config = dict(
    head_dim=128,
    tie_embeddings=True,
    schedule='wsd',
    decay_shape='pow',
)
MLP neurons of a small language model. Each row is named by its layer, matrix (up: input weights) and neuron, and shows model dimensions 32-95. Each number is 200 + 20 x the weight over its row's rms, rounded and kept within 0 to 999.
After each neuron's rows, "fires on" lists the tokens most often at its 100 highest values on Wikipedia text that the model never trained on.

L18.up283,204,206,137,197,224,208,193,213,210,225,222,161,212,202,190,187,194,209,220,187,184,212,225,217,211,202,187,187,215,222,204,169,225,214,212,180,203,202,183,198,218,200,211,218,204,155,232,226,177,176,248,196,186,222,188,220,170,240,198,183,185,181,228,184
fires on: " |", "|", " Or"

L18.up1459,210,180,221,211,209,203,226,199,212,158,199,231,196,200,221,211,197,192,200,182,170,196,212,215,188,175,198,223,180,170,222,187,230,221,248,174,217,191,197,166,221,168,188,212,167,220,189,185,201,212,204,186,191,231,201,183,195,180,191,179,176,219,189,234
fires on: " were", " was", " is", " are", " be"

L6.up1343,192,191,175,198,181,174,208,187,220,196,170,199,233,171,250,196,175,204,219,219,222,196,238,221,175,162,166,189,174,173,196,205,169,202,162,203,213,207,195,201,195,195,164,194,186,207,178,200,200,185,172,198,190,213,204,231,194,217,214,210,159,229,204,212
fires on: "\n", ".", "s."

L6.up11,195,208,195,176,204,194,194,194,195,221,242,185,196,240,204,215,191,189,211,210,170,218,219,192,214,199,187,176,232,204,171,172,245,216,195,165,204,200,207,188,159,208,183,243,216,210,212,167,178,226,205,183,187,208,201,235,197,181,242,194,215,237,200,166
fires on: " the", " he", " it", " she", " they"

L13.up1041,169,134,195,189,166,187,213,214,201,205,158,213,196,191,219,200,179,215,187,230,221,181,201,192,173,223,182,219,153,175,185,215,166,197,196,217,189,196,192,156,210,209,210,213,197,205,202,196,200,187,176,214,178,169,164,215,191,200,220,182,160,210,205,229
fires on: " of", " on", "\n", " in"

L13.up1203,190,225,210,254,222,195,186,201,219,156,196,216,163,181,185,216,201,239,216,165,210,191,195,213,224,238,186,203,180,215,212,210,244,208,187,187,208,209,183,225,197,217,233,212,189,210,219,201,214,193,230,218,178,195,211,189,212,241,189,179,206,185,177,200
fires on: " his", " her", " career", " him"

L13.up1122,228,202,207,209,200,176,189,244,213,211,181,191,196,160,229,188,225,168,191,183,166,195,178,233,163,236,208,189,229,188,211,174,228,229,209,235,231,183,220,210,197,227,180,214,195,185,197,215,225,155,188,190,208,209,212,219,187,204,158,174,183,197,172,211
fires on: " the", " a", "("

L20.up322,212,218,173,194,205,190,214,168,192,223,211,199,201,200,204,211,212,183,198,233,207,219,193,226,256,191,188,219,188,231,200,183,219,169,227,193,185,177,192,180,211,209,180,194,219,195,223,196,192,203,184,174,174,171,225,178,170,186,228,158,195,183,207,182
fires on: " |", "m", "|"

L6.up1201,199,162,233,167,214,237,172,244,226,225,217,202,170,224,166,231,181,208,224,195,168,194,195,210,188,204,202,199,238,161,214,162,194,178,211,186,195,216,196,225,194,218,178,160,236,195,207,210,182,215,217,188,181,210,199,197,204,179,191,180,193,201,206,195
fires on: ";", " |", " She", " /", " she", " he"

L6.up678,229,179,210,205,185,206,204,186,227,210,171,218,200,200,250,159,200,199,203,207,187,187,196,161,188,204,194,208,236,198,208,184,242,188,190,205,185,210,193,211,236,197,160,203,207,200,168,180,187,190,202,211,181,230,208,188,224,195,203,223,202,192,148,184
fires on: ":", ":00", " 19:", ";", "s:", "et."

L6.up1295,205,218,237,168,212,209,182,173,232,193,182,203,163,214,215,203,198,201,182,233,176,205,200,227,186,210,197,191,198,204,208,220,214,177,220,215,188,213,221,202,218,209,224,199,229,196,200,197,204,184,191,213,197,158,210,179,163,216,185,180,219,156,183,270
fires on: "\"", " \"", " episode", " song", "ark", " and"

L13.up164,173,215,207,218,208,197,219,237,194,227,202,216,184,214,202,221,229,193,183,174,214,211,210,182,196,224,207,196,168,211,188,209,171,218,192,203,227,185,200,166,161,179,217,233,187,160,193,169,216,192,212,200,221,207,205,161,238,217,245,209,196,180,235,186
fires on: " the", " of"

L13.up364,201,221,200,206,189,186,197,187,194,220,214,204,173,200,189,211,197,197,195,185,234,192,177,224,171,189,231,197,209,216,170,230,171,207,203,225,193,168,186,174,183,236,206,223,220,195,192,195,198,234,197,205,241,206,207,203,215,192,214,202,210,205,204,212
fires on: " the", "-", " from"

L13.up1237,195,203,186,197,213,218,205,175,159,217,236,215,233,194,241,177,194,184,172,222,179,177,172,200,192,206,183,187,239,185,194,177,206,197,146,220,209,213,210,202,180,214,192,175,213,196,178,184,183,187,208,185,186,173,199,213,191,209,220,204,216,166,178,198
fires on: " under", " in", " who", " for", " Port"

L20.up753,180,191,211,212,207,210,182,158,198,213,193,206,158,211,226,225,230,200,188,178,193,158,245,205,191,199,178,216,213,178,228,182,185,189,173,162,183,176,202,191,221,183,190,170,233,197,200,178,209,179,206,206,222,211,238,163,241,211,220,205,164,188,222,201
fires on: " |", " Admiral", "-", "ing"

L6.up1433,204,203,231,206,210,223,140,211,177,214,207,166,220,225,222,211,200,192,190,172,191,200,199,186,198,181,159,175,190,165,222,238,217,226,193,210,190,215,211,218,203,197,175,226,216,198,181,216,199,207,222,207,230,183,165,198,215,188,194,159,217,200,172,187
fires on: " |", " so"

L6.up299,215,181,228,177,212,219,184,185,193,212,187,203,174,179,198,225,181,217,200,197,213,175,227,203,197,209,182,204,227,206,185,204,170,179,192,222,139,185,183,184,215,207,237,239,213,235,194,181,214,208,206,170,198,226,206,193,199,180,227,225,192,194,205,189
fires on: " and", " |", " or", " while", " nor"

L6.up1284,192,188,212,186,237,165,186,197,209,181,194,186,185,186,182,232,165,204,179,182,151,185,215,187,173,201,211,188,164,200,180,188,218,182,162,240,194,199,229,212,210,185,207,235,186,230,176,161,185,212,204,212,205,180,151,184,224,179,226,212,246,191,195,184
fires on: " |", " 3", " 4", " 2"

L20.up31,166,172,179,192,192,166,207,186,222,201,193,168,193,207,243,167,181,191,202,153,220,184,198,221,231,195,177,199,222,193,210,220,179,204,219,179,199,212,205,199,218,198,221,202,237,217,186,200,219,192,171,176,196,229,201,196,210,158,229,178,238,210,226,233
fires on: " and", " for", " Award", " by", " award"

L13.up568,192,182,199,198,190,191,208,176,189,232,228,249,222,214,197,194,180,204,232,182,196,217,190,189,193,197,175,210,214,194,185,220,188,225,200,200,205,217,218,140,217,197,216,218,215,224,241,211,191,235,182,207,192,187,237,186,204,176,193,183,193,178,174,202
fires on: " |", " to", " and", "–1", "–8", "–5"

L13.up1336,223,187,228,225,202,226,207,188,214,175,174,206,247,199,213,189,189,188,192,173,193,189,175,199,211,213,183,196,194,180,208,173,228,202,164,207,212,192,186,211,227,211,168,197,211,164,212,190,213,213,209,204,150,234,213,206,199,185,194,168,201,189,182,197
fires on: " and", ";", "/"

L13.up1352,210,153,221,213,234,187,191,199,225,218,211,230,191,223,155,184,192,215,173,222,225,176,208,202,217,185,199,197,235,216,233,194,178,212,226,202,184,166,188,199,201,194,199,225,170,212,204,209,198,224,200,166,198,170,243,185,175,197,229,199,190,199,251,205
fires on: "|", " 1", " |", "|---|---|---|---|---|"

L6.up1317,202,222,209,187,230,227,182,204,197,250,216,192,196,195,220,196,199,190,179,216,195,221,181,239,228,178,173,193,240,192,159,180,234,218,201,189,215,221,199,168,185,202,219,189,205,198,180,176,208,189,225,175,155,226,228,185,219,201,204,197,245,211,189,193
fires on: " was", " had", " is", " he", " they", " are"

L20.up1312,205,223,210,203,216,183,192,209,192,174,208,203,194,231,218,207,211,199,223,210,186,213,194,183,226,205,195,219,174,174,247,202,184,175,246,164,190,202,150,204,167,236,208,209,218,184,189,188,181,192,175,196,203,173,208,172,161,165,164,194,225,180,213,165
fires on: " He", " he", " |", "-m"

L6.up741,188,203,179,156,160,205,175,198,200,217,203,175,200,212,223,170,191,227,195,235,223,190,185,197,191,182,179,225,182,190,221,206,191,204,215,222,178,194,218,187,212,196,211,188,203,209,201,198,215,200,241,202,207,224,207,171,221,192,254,213,204,219,180,195
fires on: "\n", " and", " in"

L13.up779,176,195,219,172,205,214,230,225,175,233,213,178,185,224,195,196,224,197,207,220,190,171,192,168,218,234,211,190,174,212,198,165,187,251,178,164,169,205,191,206,200,233,190,164,200,190,211,196,237,220,184,209,229,183,212,194,186,215,163,217,195,201,185,180
fires on: "ic", "ie", "ia", "s", "ate", "ian"

L18.up1088,215,191,227,203,198,182,202,202,210,186,201,216,189,227,184,248,221,212,205,180,201,215,190,210,226,198,210,213,146,184,228,187,204,209,205,187,212,194,185,239,236,221,224,198,203,199,186,215,184,227,186,211,209,182,208,168,186,182,210,192,189,184,180,209
fires on: " was", " were"

L6.up289,213,209,231,200,213,236,201,176,222,203,205,170,172,178,226,177,196,209,208,195,204,215,218,175,212,192,231,183,191,213,216,233,236,216,209,217,229,180,226,206,174,208,178,184,168,194,182,183,223,211,191,206,195,213,190,216,168,170,183,197,179,179,193,201
fires on: ":", " Episode:", " 8:"

L6.up705,216,174,217,166,220,196,194,225,208,162,196,177,193,192,184,198,191,194,203,181,203,175,198,230,212,228,173,199,229,231,197,185,227,173,179,178,179,194,181,226,196,179,207,211,164,213,194,197,193,224,226,226,202,182,212,170,242,226,178,223,215,191,223,178
fires on: " his", ";", " hand"

L20.up1168,185,173,176,226,204,210,215,254,195,187,224,207,207,157,188,190,195,216,195,208,179,193,207,215,203,172,186,258,215,184,224,196,179,177,195,172,195,201,214,199,213,205,210,183,184,188,226,195,171,234,194,204,190,181,194,189,206,220,181,182,182,190,204,192
fires on: " from", " and", " |", " until", " –", " (born"

L20.up164,208,200,189,205,192,179,151,186,203,228,194,203,220,208,222,168,206,206,223,230,183,230,192,176,202,198,192,233,202,170,217,169,175,206,234,217,196,218,189,191,237,214,206,188,244,177,186,194,213,192,182,188,202,234,186,175,190,207,217,188,155,211,198,230
fires on: " its", "'s", " to", " Its", "\n", " was"

L18.up1117,216,196,206,192,225,190,185,218,206,171,220,209,201,263,205,191,199,219,165,232,204,162,205,199,180,193,225,194,193,156,211,200,233,199,171,192,190,231,206,164,212,219,164,184,198,232,189,211,171,231,200,189,198,237,213,206,177,187,178,210,213,214,202,157
fires on: "|", "-", "\n", "per", "fer"

L6.up993,212,145,225,190,167,229,200,237,190,215,205,203,186,201,191,222,234,217,172,200,233,218,179,175,208,215,197,191,214,236,201,218,162,185,207,217,230,209,199,171,190,203,212,214,225,192,208,232,215,183,222,211,174,240,198,204,205,205,188,175,123,200,186,211
fires on: " |"

L18.up404,175,179,172,177,195,177,192,170,177,228,199,191,227,194,202,225,181,155,181,190,178,187,246,192,189,190,201,215,197,187,214,198,204,159,177,178,189,191,196,210,233,244,184,190,193,204,189,181,204,196,209,212,169,243,218,218,216,222,219,201,192,159,208,186
fires on: " |", " and", "|", "-"

L6.up1120,203,217,208,208,249,171,185,204,240,231,186,207,215,188,204,207,186,156,193,208,228,192,182,173,228,211,200,166,187,192,171,205,210,224,179,218,208,178,187,177,220,210,189,212,195,167,199,181,268,211,185,183,193,212,215,230,233,214,209,207,179,165,179,212
fires on: " |"

L13.up1491,178,180,197,183,209,175,194,173,214,227,203,205,213,208,191,201,155,210,189,211,211,166,207,177,199,198,205,203,190,177,179,206,212,169,212,174,202,173,174,202,230,205,201,221,187,198,205,181,191,224,210,184,193,195,199,195,197,209,204,208,177,178,201,232
fires on: " |", "|", " in", " to", " since", " on"

L13.up496,196,175,232,190,187,226,187,201,203,203,220,190,222,216,219,204,191,191,221,178,187,178,198,205,184,209,185,179,232,186,218,213,209,214,214,221,196,207,168,212,176,224,216,176,187,204,182,202,163,212,213,219,181,216,207,183,263,186,186,196,189,202,215,203
fires on: " |", "re"

L18.up294,209,197,194,217,207,227,211,193,209,198,203,229,205,206,189,194,208,228,240,181,202,191,196,197,207,205,214,181,211,198,207,208,209,210,214,204,164,221,208,167,236,201,202,185,208,208,213,177,197,188,195,213,170,204,208,218,196,203,201,203,203,194,199,183
fires on: " 4", " one", " 2", " two", " 3", " One"

L6.up1165,223,216,169,215,210,209,196,179,203,207,245,214,215,203,219,151,204,182,205,219,209,217,228,175,198,212,212,192,222,200,181,220,192,165,204,232,238,221,220,203,220,213,199,179,174,182,195,173,215,156,192,177,152,188,198,213,192,210,192,155,173,180,221,209
fires on: "\n", " on", " subject", " in", " under"

L18.up1378,219,191,220,209,213,223,201,200,161,219,189,196,198,158,205,182,199,233,170,236,155,181,225,222,194,192,201,177,228,221,204,194,199,174,205,204,226,185,199,198,205,181,202,134,222,184,186,213,189,217,183,201,196,205,207,184,168,196,236,208,215,212,201,165
fires on: " under", "-", " on", " a", " its", " in"

L20.up910,175,188,234,231,174,189,216,191,193,186,202,223,194,208,229,200,184,206,225,229,211,217,226,198,189,199,212,202,191,193,223,210,197,215,206,170,210,190,180,248,193,200,218,215,177,217,180,184,190,215,213,177,198,192,222,150,189,195,241,192,172,206,198,214
fires on: " was", " were", " being", " G", " has", " L"

L18.up1298,181,171,195,208,217,183,214,186,179,190,192,165,194,206,231,229,167,204,201,214,183,200,211,200,195,188,213,209,184,216,195,234,213,178,181,168,163,227,196,175,228,218,200,223,214,222,208,181,197,208,229,219,192,202,193,225,184,199,238,211,203,209,171,215
fires on: "-", "|", " in"

L20.up418,227,195,209,174,206,236,205,211,220,238,222,202,218,220,197,199,171,212,191,189,229,176,225,198,184,199,210,186,200,192,192,194,209,205,202,172,209,185,199,217,214,213,180,222,216,223,195,210,207,202,160,191,206,217,156,160,180,217,233,210,226,161,210,190
fires on: " |", " to", ":"

L13.up516,192,158,199,182,215,192,208,210,178,212,186,225,189,217,188,200,195,192,217,221,204,183,184,185,218,208,148,201,191,166,207,185,167,255,190,160,188,225,206,209,199,171,230,179,196,212,202,209,164,185,190,245,181,172,223,206,200,224,173,183,193,208,185,230
fires on: " |", "\n", " ", " of"

L6.up799,226,216,204,192,202,206,201,141,189,213,174,136,229,216,211,200,256,182,207,239,198,209,243,214,187,230,187,171,202,174,203,178,207,199,184,196,167,200,246,185,162,220,208,176,182,174,159,176,213,194,165,196,195,182,183,205,186,196,211,206,228,140,234,213
fires on: "',", ":", "'"

L18.up385,188,175,226,209,212,235,200,215,191,172,204,196,205,191,194,184,197,242,219,219,177,232,229,193,201,190,218,215,212,197,192,193,211,198,208,161,227,188,218,229,206,192,174,192,165,180,205,209,218,218,207,189,205,168,207,185,175,265,207,173,231,190,247,216
fires on: " |", " was", " is", "\n", " =", " became"

L13.up316,208,157,208,214,200,169,215,203,223,190,223,200,184,173,187,195,210,224,183,189,232,197,199,229,194,217,206,252,239,224,193,209,212,203,178,199,209,192,210,152,210,221,201,194,187,202,210,199,189,205,208,145,206,188,184,185,192,170,211,221,182,168,221,194
fires on: " |", " longer"

L18.up192,204,186,175,211,221,194,219,236,194,192,238,198,203,211,221,201,218,197,192,170,168,207,178,188,193,183,186,191,190,211,248,204,224,175,244,156,207,184,184,197,231,207,184,183,186,158,246,235,170,181,202,181,210,215,194,169,198,221,195,219,163,182,226,184
fires on: " |"

L6.up1322,216,168,203,218,187,207,212,177,182,189,201,208,157,192,192,181,206,206,223,213,193,160,208,222,216,191,256,199,200,201,204,172,196,186,163,184,189,204,202,199,222,196,185,204,162,174,226,220,215,186,253,211,183,182,202,182,193,199,183,193,213,208,169,209
fires on: " |", "%"

L13.up1069,250,188,186,201,203,203,194,194,179,180,201,210,216,229,183,206,240,171,202,197,174,164,173,197,194,230,192,165,219,185,186,143,199,214,175,253,183,207,211,215,198,201,179,163,213,166,225,178,190,184,201,228,201,191,203,205,202,249,198,218,188,192,181,214
fires on: " the", " of"

L13.up306,208,183,170,210,209,194,207,195,209,203,198,214,181,194,178,201,232,218,203,165,190,200,233,222,169,213,188,201,240,196,193,236,197,175,190,199,209,200,234,215,207,206,186,168,171,189,204,198,207,194,245,198,207,225,190,221,226,235,202,212,176,203,199,175
fires on: " |", " of"

L13.up563,213,230,177,205,236,199,223,228,165,196,212,210,212,155,174,195,183,204,182,186,175,206,224,212,186,219,207,197,188,209,206,192,226,175,208,193,204,200,163,210,199,165,224,232,193,195,222,215,177,231,193,210,163,187,223,187,213,201,216,174,155,215,177,175
fires on: " |", " to", " and", "|"

L6.up1231,209,212,250,216,223,223,208,205,193,169,172,150,202,162,223,198,214,162,205,205,193,215,236,207,216,200,202,209,166,214,216,222,208,200,203,197,186,186,204,212,197,221,225,167,170,212,192,220,189,189,210,210,184,181,206,201,213,164,197,210,220,173,204,222
fires on: " |", ":", " in"

L20.up225,192,215,183,182,216,174,197,188,225,225,244,196,218,212,182,171,177,193,217,227,205,194,201,210,208,163,129,215,212,218,191,213,186,197,222,220,224,195,214,219,193,241,201,178,190,185,193,188,178,216,189,209,175,191,221,171,205,208,182,183,200,211,196,195
fires on: "|", "-", " Set", " Title", "G", " |"

L13.up26,202,170,211,190,201,182,232,189,187,185,185,188,205,173,193,223,192,179,184,198,191,195,235,212,206,220,211,184,204,237,206,235,220,187,166,202,196,168,200,206,179,246,196,170,230,229,202,194,211,211,192,194,211,209,197,218,204,203,205,214,166,161,182,219
fires on: " |", " the", " a", " of"

L6.up1375,188,182,199,237,234,224,179,185,218,211,213,204,203,188,193,235,207,217,180,167,203,195,201,213,175,202,225,201,165,240,198,206,227,187,212,185,189,185,190,203,185,225,168,192,159,206,203,178,202,189,194,213,205,205,190,221,216,215,192,223,225,165,219,180
fires on: " |", "\n"

L20.up1489,201,185,163,220,217,216,234,226,208,178,186,195,211,195,198,210,220,217,182,202,164,201,185,170,212,219,192,176,204,208,221,179,225,190,181,213,162,184,166,192,248,198,199,188,226,177,213,192,225,238,203,178,187,215,197,180,197,209,193,201,201,182,143,214
fires on: " and", " but", " had", " of"

L20.up1338,210,185,201,214,214,209,195,181,186,208,204,171,189,204,198,216,196,159,190,197,214,198,213,196,196,202,190,194,199,220,164,209,182,234,171,214,169,201,239,188,194,229,237,213,187,206,210,208,211,207,183,176,184,211,233,220,191,141,199,187,186,188,192,197
fires on: "\n", " and", ","

L18.up776,212,179,187,237,227,227,191,192,178,212,194,221,188,206,205,235,192,191,220,201,208,185,181,199,225,234,188,173,204,169,231,207,182,209,208,187,217,214,158,190,235,196,152,174,215,185,223,188,204,187,186,179,176,225,169,196,208,209,189,216,214,173,218,204
fires on: " |", " of", " in", " all"

L6.up574,152,201,173,204,176,196,204,193,188,190,197,178,221,191,196,170,176,202,170,195,214,205,183,200,180,211,194,203,198,218,188,229,202,196,231,208,183,223,182,219,210,217,211,192,187,192,194,195,222,208,228,218,200,214,200,202,174,175,227,213,218,174,180,202
fires on: " which", " in", " who", " is", " that", " where"

L18.up983,203,205,226,195,179,213,192,185,219,192,201,187,217,197,189,186,200,221,201,217,189,187,214,202,173,187,185,179,197,223,223,221,207,179,162,208,220,199,197,197,203,209,185,196,210,240,190,202,180,225,208,185,195,210,192,191,187,207,229,241,242,203,203,178
fires on: "|", " |", " Set"

L6.up1177,228,212,199,214,169,224,246,239,201,191,212,191,193,195,205,242,201,219,193,177,164,168,191,214,163,185,190,229,202,216,221,205,220,218,205,183,221,194,191,221,181,204,206,220,232,178,219,216,211,183,208,196,174,207,206,242,182,234,161,219,229,188,193,187
fires on: " and", " well"

L18.up169,188,216,209,208,198,198,202,179,184,181,207,179,192,237,206,172,218,206,227,215,209,180,160,226,232,186,199,190,186,220,201,198,193,203,233,189,190,163,204,192,214,197,210,191,207,175,206,188,232,225,257,191,189,185,173,156,193,205,239,200,200,199,197,178
fires on: " |", "|"

L6.up1066,174,196,190,232,182,190,171,163,189,216,199,190,180,184,190,202,214,196,199,156,215,203,207,194,201,212,208,224,185,202,189,188,195,195,195,227,225,158,174,175,173,229,195,188,196,180,211,191,196,182,223,209,206,205,165,194,226,177,200,188,165,165,209,217
fires on: "-", " the", " Award", " from", " The"

L18.up1365,187,201,207,198,182,217,197,202,226,204,207,247,183,193,201,208,191,219,196,193,212,219,178,167,185,226,176,224,167,212,204,209,195,186,187,197,208,201,196,209,212,169,191,166,218,236,224,201,234,223,196,204,156,218,201,205,203,208,219,186,155,235,209,225
fires on: " the", " of", " in"

L20.up305,201,160,215,214,210,220,200,226,210,215,198,194,249,200,205,198,198,204,213,199,202,181,186,180,214,240,202,177,191,201,190,178,194,224,236,176,184,214,193,183,199,198,199,159,201,240,156,193,197,171,190,194,172,188,175,183,172,208,237,215,206,207,171,178
fires on: " two", " R", " N", " three", " J", " 2"

L6.up68,198,174,207,173,193,209,202,207,157,187,208,193,230,223,202,218,192,169,228,181,159,190,190,206,183,178,193,192,181,181,212,221,207,195,179,204,196,206,198,214,217,220,166,193,182,176,221,187,152,209,213,215,192,208,199,194,245,217,214,222,180,182,212,156
fires on: " |", ";", " /"

L6.up541,228,210,190,161,157,194,206,198,217,253,178,194,240,194,212,192,232,209,172,201,215,179,230,256,185,213,206,225,201,193,202,168,183,182,180,196,194,192,160,165,228,178,216,208,174,219,193,199,208,203,205,183,185,188,166,193,217,185,174,200,209,229,203,157
fires on: " into", " made", " make", " makes", " En"

L13.up1146,187,224,206,219,225,190,186,212,177,197,210,214,178,205,229,188,184,146,197,212,221,216,212,202,208,213,202,205,226,186,231,213,203,237,187,179,188,190,223,171,220,217,194,213,182,191,163,192,217,217,197,208,211,176,181,183,222,158,151,181,182,182,169,192
fires on: "\n", " are"

L18.up12,181,192,199,214,222,186,196,176,203,194,201,184,199,175,168,224,177,196,193,222,206,201,200,214,228,192,203,215,214,214,196,180,232,204,178,206,205,217,177,188,190,220,197,179,167,219,225,170,198,214,191,207,202,203,130,220,197,214,209,209,182,211,225,184
fires on: "\n", " |", " L", " D", " a"

L13.up943,183,220,158,196,186,191,209,198,205,212,210,195,192,221,186,220,192,220,221,212,187,224,200,203,190,194,229,188,212,234,203,217,192,210,221,237,192,174,187,190,186,196,176,164,198,174,235,247,189,211,241,199,228,178,233,213,174,218,237,170,185,164,206,212
fires on: " |", " of"

L6.up1017,252,162,211,201,201,202,208,209,214,205,190,195,184,195,208,227,207,200,186,220,214,176,206,170,212,177,223,168,175,186,212,199,164,195,191,192,231,189,176,169,187,201,194,195,200,187,202,203,226,220,205,202,201,194,226,194,233,204,213,163,204,212,181,190
fires on: " |", "\n", " ", " /", " (2", " ("

L20.up244,186,209,230,223,225,218,179,196,205,237,229,197,233,216,205,216,195,221,204,206,188,214,182,155,217,206,182,187,204,181,209,206,155,210,190,179,199,206,177,200,229,192,167,198,201,174,179,184,209,203,209,195,190,224,209,210,209,176,206,164,166,231,183,192
fires on: " |", " 1"

L18.up1184,181,189,192,149,191,203,222,179,207,191,200,222,206,235,188,175,160,205,200,188,175,185,229,172,224,184,169,229,211,196,221,195,195,195,190,214,225,175,215,195,239,194,154,192,163,219,207,203,216,240,178,177,199,213,219,187,181,241,219,218,188,179,198,190
fires on: "|", "-", " |"

L13.up641,194,201,212,224,186,213,178,204,210,159,216,224,241,190,209,189,242,218,219,196,190,190,188,199,203,215,185,202,206,174,188,154,186,186,174,204,214,201,211,225,229,239,213,204,195,168,226,218,206,155,206,202,215,197,184,178,164,203,202,188,167,195,185,201
fires on: " the", " in", " to", " back", " of"

L18.up3,224,166,210,187,178,168,212,210,220,176,184,188,227,202,204,240,233,167,218,167,170,194,191,220,224,191,189,200,216,196,210,169,223,180,194,228,175,190,196,202,213,233,198,182,217,193,174,221,224,205,233,209,212,197,233,189,214,202,199,163,157,165,206,186
fires on: "\n", " a", " un", " was"

L6.up897,181,213,207,173,182,194,226,219,200,201,214,218,209,192,209,186,194,194,167,197,186,186,231,237,209,207,203,213,204,219,221,185,206,181,179,201,184,189,184,170,208,200,175,199,167,180,242,208,226,231,197,177,195,198,197,172,216,203,203,193,210,225,207,206
fires on: " left", " made", " called", " makes", " make", " leaves"

L6.up39,199,212,203,234,213,236,181,218,205,182,227,203,188,191,174,184,228,200,215,206,184,200,196,194,151,209,214,226,195,192,208,194,161,179,186,181,189,197,223,188,198,210,190,146,164,191,229,191,243,170,228,192,154,201,170,208,221,219,200,207,244,166,228,226
fires on: " |", "\n"

L20.up1127,217,186,181,189,203,217,234,228,198,237,226,219,227,185,185,240,210,175,181,160,192,192,190,148,239,230,216,218,207,210,186,200,207,210,210,187,212,201,224,191,202,165,179,201,186,172,200,174,209,226,176,223,203,214,193,185,210,220,190,185,176,178,166,176
fires on: " Ch", " the", " ", " was", " been", " ch"

L6.up694,205,204,213,190,206,229,195,223,172,172,200,222,212,210,205,215,171,214,169,216,180,182,191,238,204,179,206,210,207,194,171,201,219,190,201,197,193,207,184,208,215,213,220,191,210,201,203,210,218,192,193,231,164,222,209,213,185,233,176,173,191,195,182,229
fires on: " and"